From a checkpoint of a small transformer trained on Wikipedia: vocabulary 2048.
MLP neurons of a small language model. Each row is named by its layer, matrix (up: input weights) and neuron, and shows model dimensions 32-159. Each number is 128 + 24 x the weight over its row's rms, rounded and kept within 0 to 255.
After each neuron's rows, "fires in" lists the words (lower case) most often at its 100 highest values on Wikipedia text that the model never trained on.

L3.up835 [135 154  92  94 141 147 117 139 124 154 137 147 134 128  87 154 131 181 165 153 186 131  88 154  99 128  93 129 140 157 157  89  98 122 110 136  77 132 117  95 154  84 141 140 110 166 139 157 132 149  91  98 129 122 106 141 111 143 152 103 138  86 169 136 121 145 147 128  92 180  81 125 110 101 107 126  62 147 120 112 132 139 129 132  96  77 173 137  87 105 123 140 121 117 127 119 170  92 131 108 155 156 176  88 135 152 113 156 112 156 120 136 133 108 118 133 119 121 123 163 124 142 123 145 133 138  98 119]
fires in: "1", "1r", "119", "120"

L5.up803 [156 131 112 124 133 148 114  89 151 147 150 118 160 150 110  57 100 112 113 125 112 119 144 147 151 108 134 112 108 116 119 179 169 128 156 137 144 123 118 140 138 150 150 126 113 137 131 133 107 184 127 119 115 166 135  87 117 149 127 110 175 118  86 131 136 123 143 122 122 161 154 121 114 111 126 111 128 118 154 101 188 175 115 130 157 163 126  91 147 142 106 131 111 155 135 152 154 106 112  85 125 131 135 142  84 128 145 142 105 120 154 102  77 154 129 122  73 141  95 104 152 169 145 121 124 142 113 116]
fires in: "first", "of", "second"

L7.up694 [120 111 136 133 107 157 133 160 132 154 161 105 119  87 171 123 140 154 123 110 147 134 121 135 147  75 121 165 116 119 166 111 142 121 143 111 123 138 124 131 156 111  67 151 119 129  80 125 106 140 134 120 125  88 104 152 160 112 115 152 142  96 140  98 117 138 100 137 123 123 120 126 140 142 120 159 134 100 149 147 106 123 154 121 182  97 155 179 116 119 135 134 105 128 154 152 134 166 144 158 109 138 153 102 119 109 118 118 102 134 130 125 151 141 118  94 108 105 145 142 169 145 121  96 141 105 138 152]
fires in: "a"

L5.up544 [147  99 147  85 189 127  88 137 125 108 121 101 107 146 157 160  84 157 134 130  93 111  91 147 113 142  94 136 106 153 100 163 116 121 118 101 150 137 165 144 166 119 127 109 104 153 104 121 124 128  89 116 152  93 104 117 148  90 183 163 127 150 118 157 141 158 126 130 108 149 167 158 136 148 114  82 142 163 135 118  95  91 161 155 123 149 130 131  87 122 138 128 161 120 164 117 125 158 159  92 127 179 104 135 178 127 130 144  99 170  91 149  89 115  95 131 109 148  97 153 101 100  91 141 151 142 106  92]
fires in: "the", "it", "l", "attended", "went"

L3.up570 [101 119 151 120  99 147  82  84 106  96 123 103 128 105 106 118 101 109 127  92 129 121 137 121 163 147 133 122 105 156 101 132 148 101  98  33 147 137 171 127 142 126 141 150 153 121 146 103 135 112 125 185 143 112 159 111 117  95 127 104 136 146  92 140 122 116 151  89 111 117 148 141 154 172 129 134 101 105 167 134 137 110 114 145 116 141 131 138 123 151 126 147 123 140 137 145 123  96 135 149 160  90 126 143 147  96 119 135 130 123 152 123 122 129 129 108 119 124 107 152 153 152 155 136 121 144 142 120]
fires in: "there", "either", "here"

L7.up1284 [123  78 106  91 107 121 134 134 119 132 172 127 123 147 127 127 118  92 178 103 144 143 150 131 126 111 105 111  78 158 131 120  83 139 103 129  77 126 136 112 125 168  84 151  84 119  94 128 122 121 127 125 134 141 106 171 120 121 110 153 131  96 134 152  87 142 110 121 126 127 155 147  91 109 139 143 123 120 160  91 128 150 108 146 106  87 136 133  91 124  97 188  96 130 166 185 117 112 124 152 172 116 133 136 120 124 129 107 109 147 127 112 107 132 143 105  86 107 157  80 146 124 112  91 148 142 136 129]
fires in: "were", "was", "been"

L4.up733 [111 119 136 129 156 126 108 137 100  91 102 140 127 105 104 100  97 115 125 111 140 173 106 149 145  84 173 127 169 110 121  91 138 126 158 131 194 147 122 113 148 107 147  78 140 171 108 194 143 149 146 146 149 132 140 111 153 143 110 161 112 113 118 108 163 124 112 132 135 165 136 128 136 137 173 161 104 131 149 136 172 123  92 126 127 163 116 124 119  93 145 104 114 107  93 171 151 105 117 151 140 129 131 121  85 126 127 152 179 152 153 123  91 141 114 161 133 100 155 111 153 166 119 119  64 108  94 123]
fires in: "brigade", "died", "not", "aberdeen", "during", "military"

L5.up528 [139 123  96 101 186 121 140 126 139 125 147  99 131 113 137 161 164  98 140 133 167 148 122 115 109 167 108 115 132 146 134 120 137 141 127 151 126  81  89 109 123  93  81 118  58 113 117 104 151 146 140  81 128 146 139 154 138  90 146 132 138 113  95 117  68 129 142 129 163  80  64 137 120 170 112 102 129 140 142 144  95 101 181 128 141 158 122 109 192 149 125 101 119 104  90 154 147 169 152 129 101 178 112 138 130 105  90  93 118 129 128 143 171 152 153 154 151 104 153 149 148 123 133 118 100 150 185 135]
fires in: "a", "campaign", "music"

L3.up1060 [ 93  93 144 183  92 141 134 133 137 123 127 154 143 152 138 108 170 131 121 103 139 107 130 110 134 114 141 150 129 106 158 138 159 135 135 131 136 146 155  90 141 119 147 131 109 157  72 117  85 164 126 122 104 169 116 140  93 153 135 102 125 129 121 155 120 176 123 153 119 128 154 108 124 141 114 147 141 116 151 140 120 164 159 120 122 161 164 147 156 122 185 118 139 170 119 149 110 103 135 137  82 100 149 129 111 111 165 149 117  87 139 122  87 129  84 159 143 137  94 100 160 127 114 124 134 186 113 144]
fires in: "round", "along", "less", "night"

L7.up1019 [116 120 157 144 112 157  88 125 182 105 107  97 155 106 162  81 142 110 113 144 120 131 119 109 122 142 140 169 133 107  98 103 126 132 124 177 153 140  78 117 168 115 120 120  83 116  90 114 125 123 137 137  97 147 172  87 122 141 136 126 133 102 125  60 124 138 116 116 142 105 113  85 127 119 107 115 102 114 158 121  95 155 161 126 174 112 123 185 138 137 161 121 146 169 150 153 101 116 151 101 156 129 125 160 118  96 153 130 131 163 120 129 133 106  98 104 129 149 114 153 129 141 102 131 103 149  73 123]
fires in: "was", "a", "contract", "of"

L3.up153 [125  76 152 120 125 153 134 154 121 143 102  94 133 124 161 138 132 135 172 109 129 112 111 130 121  90  92 132 145 124 114 167  99 141 122 137 124 137 123 136 122 129 149 116 160 158 101 106 100  88 159 106 132 124  89 127 128 104  80 161 115 162 119 125 122 148 150 154  68  90 133 164 115 122 110 150 151 128 104 170 163 122 111 121 140 115 128 157 109  79 144 154  89 131 136 127 151 173 111 148 116 157 114 150 133 145  89 129 140 104 119 146 109 173 157 148 193 121 136 135  94 160  90 156 176 136 167 137]
fires in: "family", "they", "mary", "adamantyl", "rudy"

L7.up1489 [118 132 146 115 135 123 135 158  71 172 146 145 101  91 127 155 146 104 120  81 111 170 166 147 127 102  75 161 100 140 135  85 126 124 146 125 150 120 117 176 113  78 114 142 118 147 101 122 109 139 117 106 152 110 157 152 125 158 157 109 156 115 132 108 132 125 119 146 174 139 142  90 103 140 126 133 138  92 147 141 175 119 134 127 165 142 123 145  99 102 136 162 151 129 169 120 148 144 116  96 130 138 103 139 157 111 125 129 127 135 150 103 197 139 126 123 156 130  86 161 139  99 119 106 173 150 110  95]
fires in: "the", "then"

L5.up163 [ 89 118 142 158 138 142 125 127 116 167 117  94 158 111  73 118 130  97  98 112 120 131 130 125  58 140 146 139 116 100 111 102 162 123  91 154 110 137  90 151 123 130 144  95 112 142 166 140 121 108 128 132 164  92 106 148 118 116 107 154 157 164 160 158 121 182 137  97 151 138  85 122 147 124 100  90 101  71  88 149 115 103 132 115 144 106 120 154 178 123 130 134 156 103 126 149 116 137 143 113 159 130 103 132 149 140 153 130 134 116 134 131  75 130 132 146 177 122 126 151 170 104 105 124 107 100 108  60]
fires in: "when", "before", "since", "died"

L7.up159 [ 60 146 161 108 152 104  86 115 103  94 131  82 144  92 167 148 120 135 120 129 151 123 138 126 112 117  65 175  89  95 169  98 131 108 121 144  81 118 166 110 117 152 129 114 109 126 136 130 111 178 128 135 141  89 109  90 143 136 137 128  77 108 108  96 111 137 129 133  85 124 180  97  95  61 132 119 130 105 132 145 150 133 156 148 130 173 120 107 105 143 131 111 185 121 161 138 164 138 115 118 133 106 122 121 137 137 145 119 115  92 132 164 120 116 150 125 141 117  83 124 124 111 120 103 126  85 142 115]
fires in: "the", "s"

L3.up506 [150 120 154 161 135 113 104 146 156 136 136 131 143 132 120 101 115 124 124 137 127 129 122 125 140 122 136  80 139 103 148 168  94 136 132 126 139 102 143 132  85 128 104 128 180 111 149 147 115 123 119 117 103 178 110 158  88 122 137 128 141  92  99 123 127 143 128 100 157 116 157 111  72 122 143 110  97 153 133 124 115 158 167 137 174 108 166 110 142 172  97 108 117 128 113 106 127  68 146  87 103  79 132 137 106 135 138  92  95 123 156 150  92 168 105  89 132 167 129 163 109 141 105 102 160 125  99 128]
fires in: "total", "record", "age", "last", "highest", "most"

L7.up1505 [132 104 113 143 132  92  98 133 138 169 135 121 159 133 121  94 136 121 141 157  96 112 119 131 149  97 132 114 120 153 121 108  93 149 122 115 155  88 136 115 107 101 157 142  85 201 113 165 107 145 150 125 144 140 130  60 174 122 153 127 157 128 145 145 118 162 128 186 145  97 102 120 115 170 105  94 147 118 141 136 140  90 148 161 120 124 113 140 162  92 119 113 143 153 158 141 117 120 100 119 142 123 103 162 120  93  97  96 136 140  90 115 157 136 133 140 105 107 167 120 136 116 104 166 121 142 155 136]
fires in: "to", "contract", "the", "among", "theatre", "with"

L3.up463 [132  90 138  89  81 162 138 136 186 101 136 118 132  98  53  85 121 116 163 109 147 172 133 136 159 156 126 130  92 111 117 140 123  81 141 129 156 133 138 113 116 109 140 162 161 136 103 126 116 123 134 160 132 129 138 126 144 122 168 136  92 157 122 146 103 190 105 106 114 135 153 106  99 141 159 116 148 157 146 118  74  96 146 129  82 148 117 143 134 157 143 143 117 130 131 124 100 119 123  96 118 159 110  95  69 115 183 149 143 154 156 145 133 141 124 147 125 123 152 146 114 113 126  94 178 124 116 113]
fires in: "other", "most", "oluwafemi", "others", "overall"

L3.up159 [117 119 122 128 116 163 157 126  90  88  84 144 133 104 170 160 141 138 145 125 124 116 113 161 103 107 108 115 118 144 140 131 115 140 114 132  89 182 102 126 145 138 112 142  72 143  91 147  93 135 135 141 150  80 105 114 102 143 142  97 169 114 151 153 128 155  85 126 146 131 108 121 135 170 146  95 120 130  91 111 126  95 118 125 151 128 129  90  79 103 139  91 113 156 126 160 171 145 116 137 140 118 122 102  90 150 108 113 169 141 136 154 124 134 110  92 127 142 136 150 112 141 139 132 123 112 119 117]
fires in: "is", "died", "was", "missouri"

L4.up1186 [133 134 130 129 147 141 169 111 142  93 123 127 120 157 110  63 118 154 123  86 178 136 102 181  93  67 148  95 139 127 160 143 124 129 142 104 135 102 142 148 137  99 144 112 117 149 112 127 150  81 153 176  99 153 122 134 102 107 146 141 127 143 169 131  76 135 158 119 152 130 106 125 114 118 182 129 100 129 127 100 147 129 158 160 129 131 138  87 151 121  85 150 156 133 167 104 137 125 126 135 152 121 139 137 109 114 146  90 152 148 137 144  87 115 146 140 156 147  93 219 125 142 111 119 144  89 132 145]
fires in: "best", "first", "highest", "background", "most"

L5.up1000 [127 129  84 132 145 164 131 123 146  92 160 117 131 141 117 138 124 106 173 127 155 131 155 117 173 115 154 157 106 142 181 117  94 119 125 120 138 110 147 178 116 125 125 142 107 118 130 169 141 159  89 106 140 147 172 107 106 161 188 115 155 109 177 134 154 154 129 118 118 144  83 133 168 134 112 147 118 117 130  94 168 108 107 116 139 159 122  98 161 155 136 134 139 107 104 107  86 140 153 112 103 155 121 137 164 132 133 121 148 143 140  98 122 129 154 143 130 125  72 146 133 113  93 123 112 131 133 131]
fires in: "of", "9", "8", "14", "13", "reporting"

L7.up133 [ 93 137 120 136 101 129  85 160 128 139 131 143 123 135 120 124 137 117  98 119 141 139 106 158  98 118 130 121 127 159 149 102 106 145 142  97  82 135 191 164 174 116 159 151 161 135 112 141 118 115  82 169 125 128 181 139 100 135 143  82 117 122 134 121 121 132 197 164 130 100  69 113 107 138 136 139  92 108 151 112  87 152 132  91 117 143 140 137 111 116 149 168  99 151 154 144 136 137 134  87 129 114 157 179 119 137 129 103 108  99 146 130 128 132 122 109  81 134 102 120 135 138 144 150 120 134 148 146]
fires in: "the", "then", "s", "there"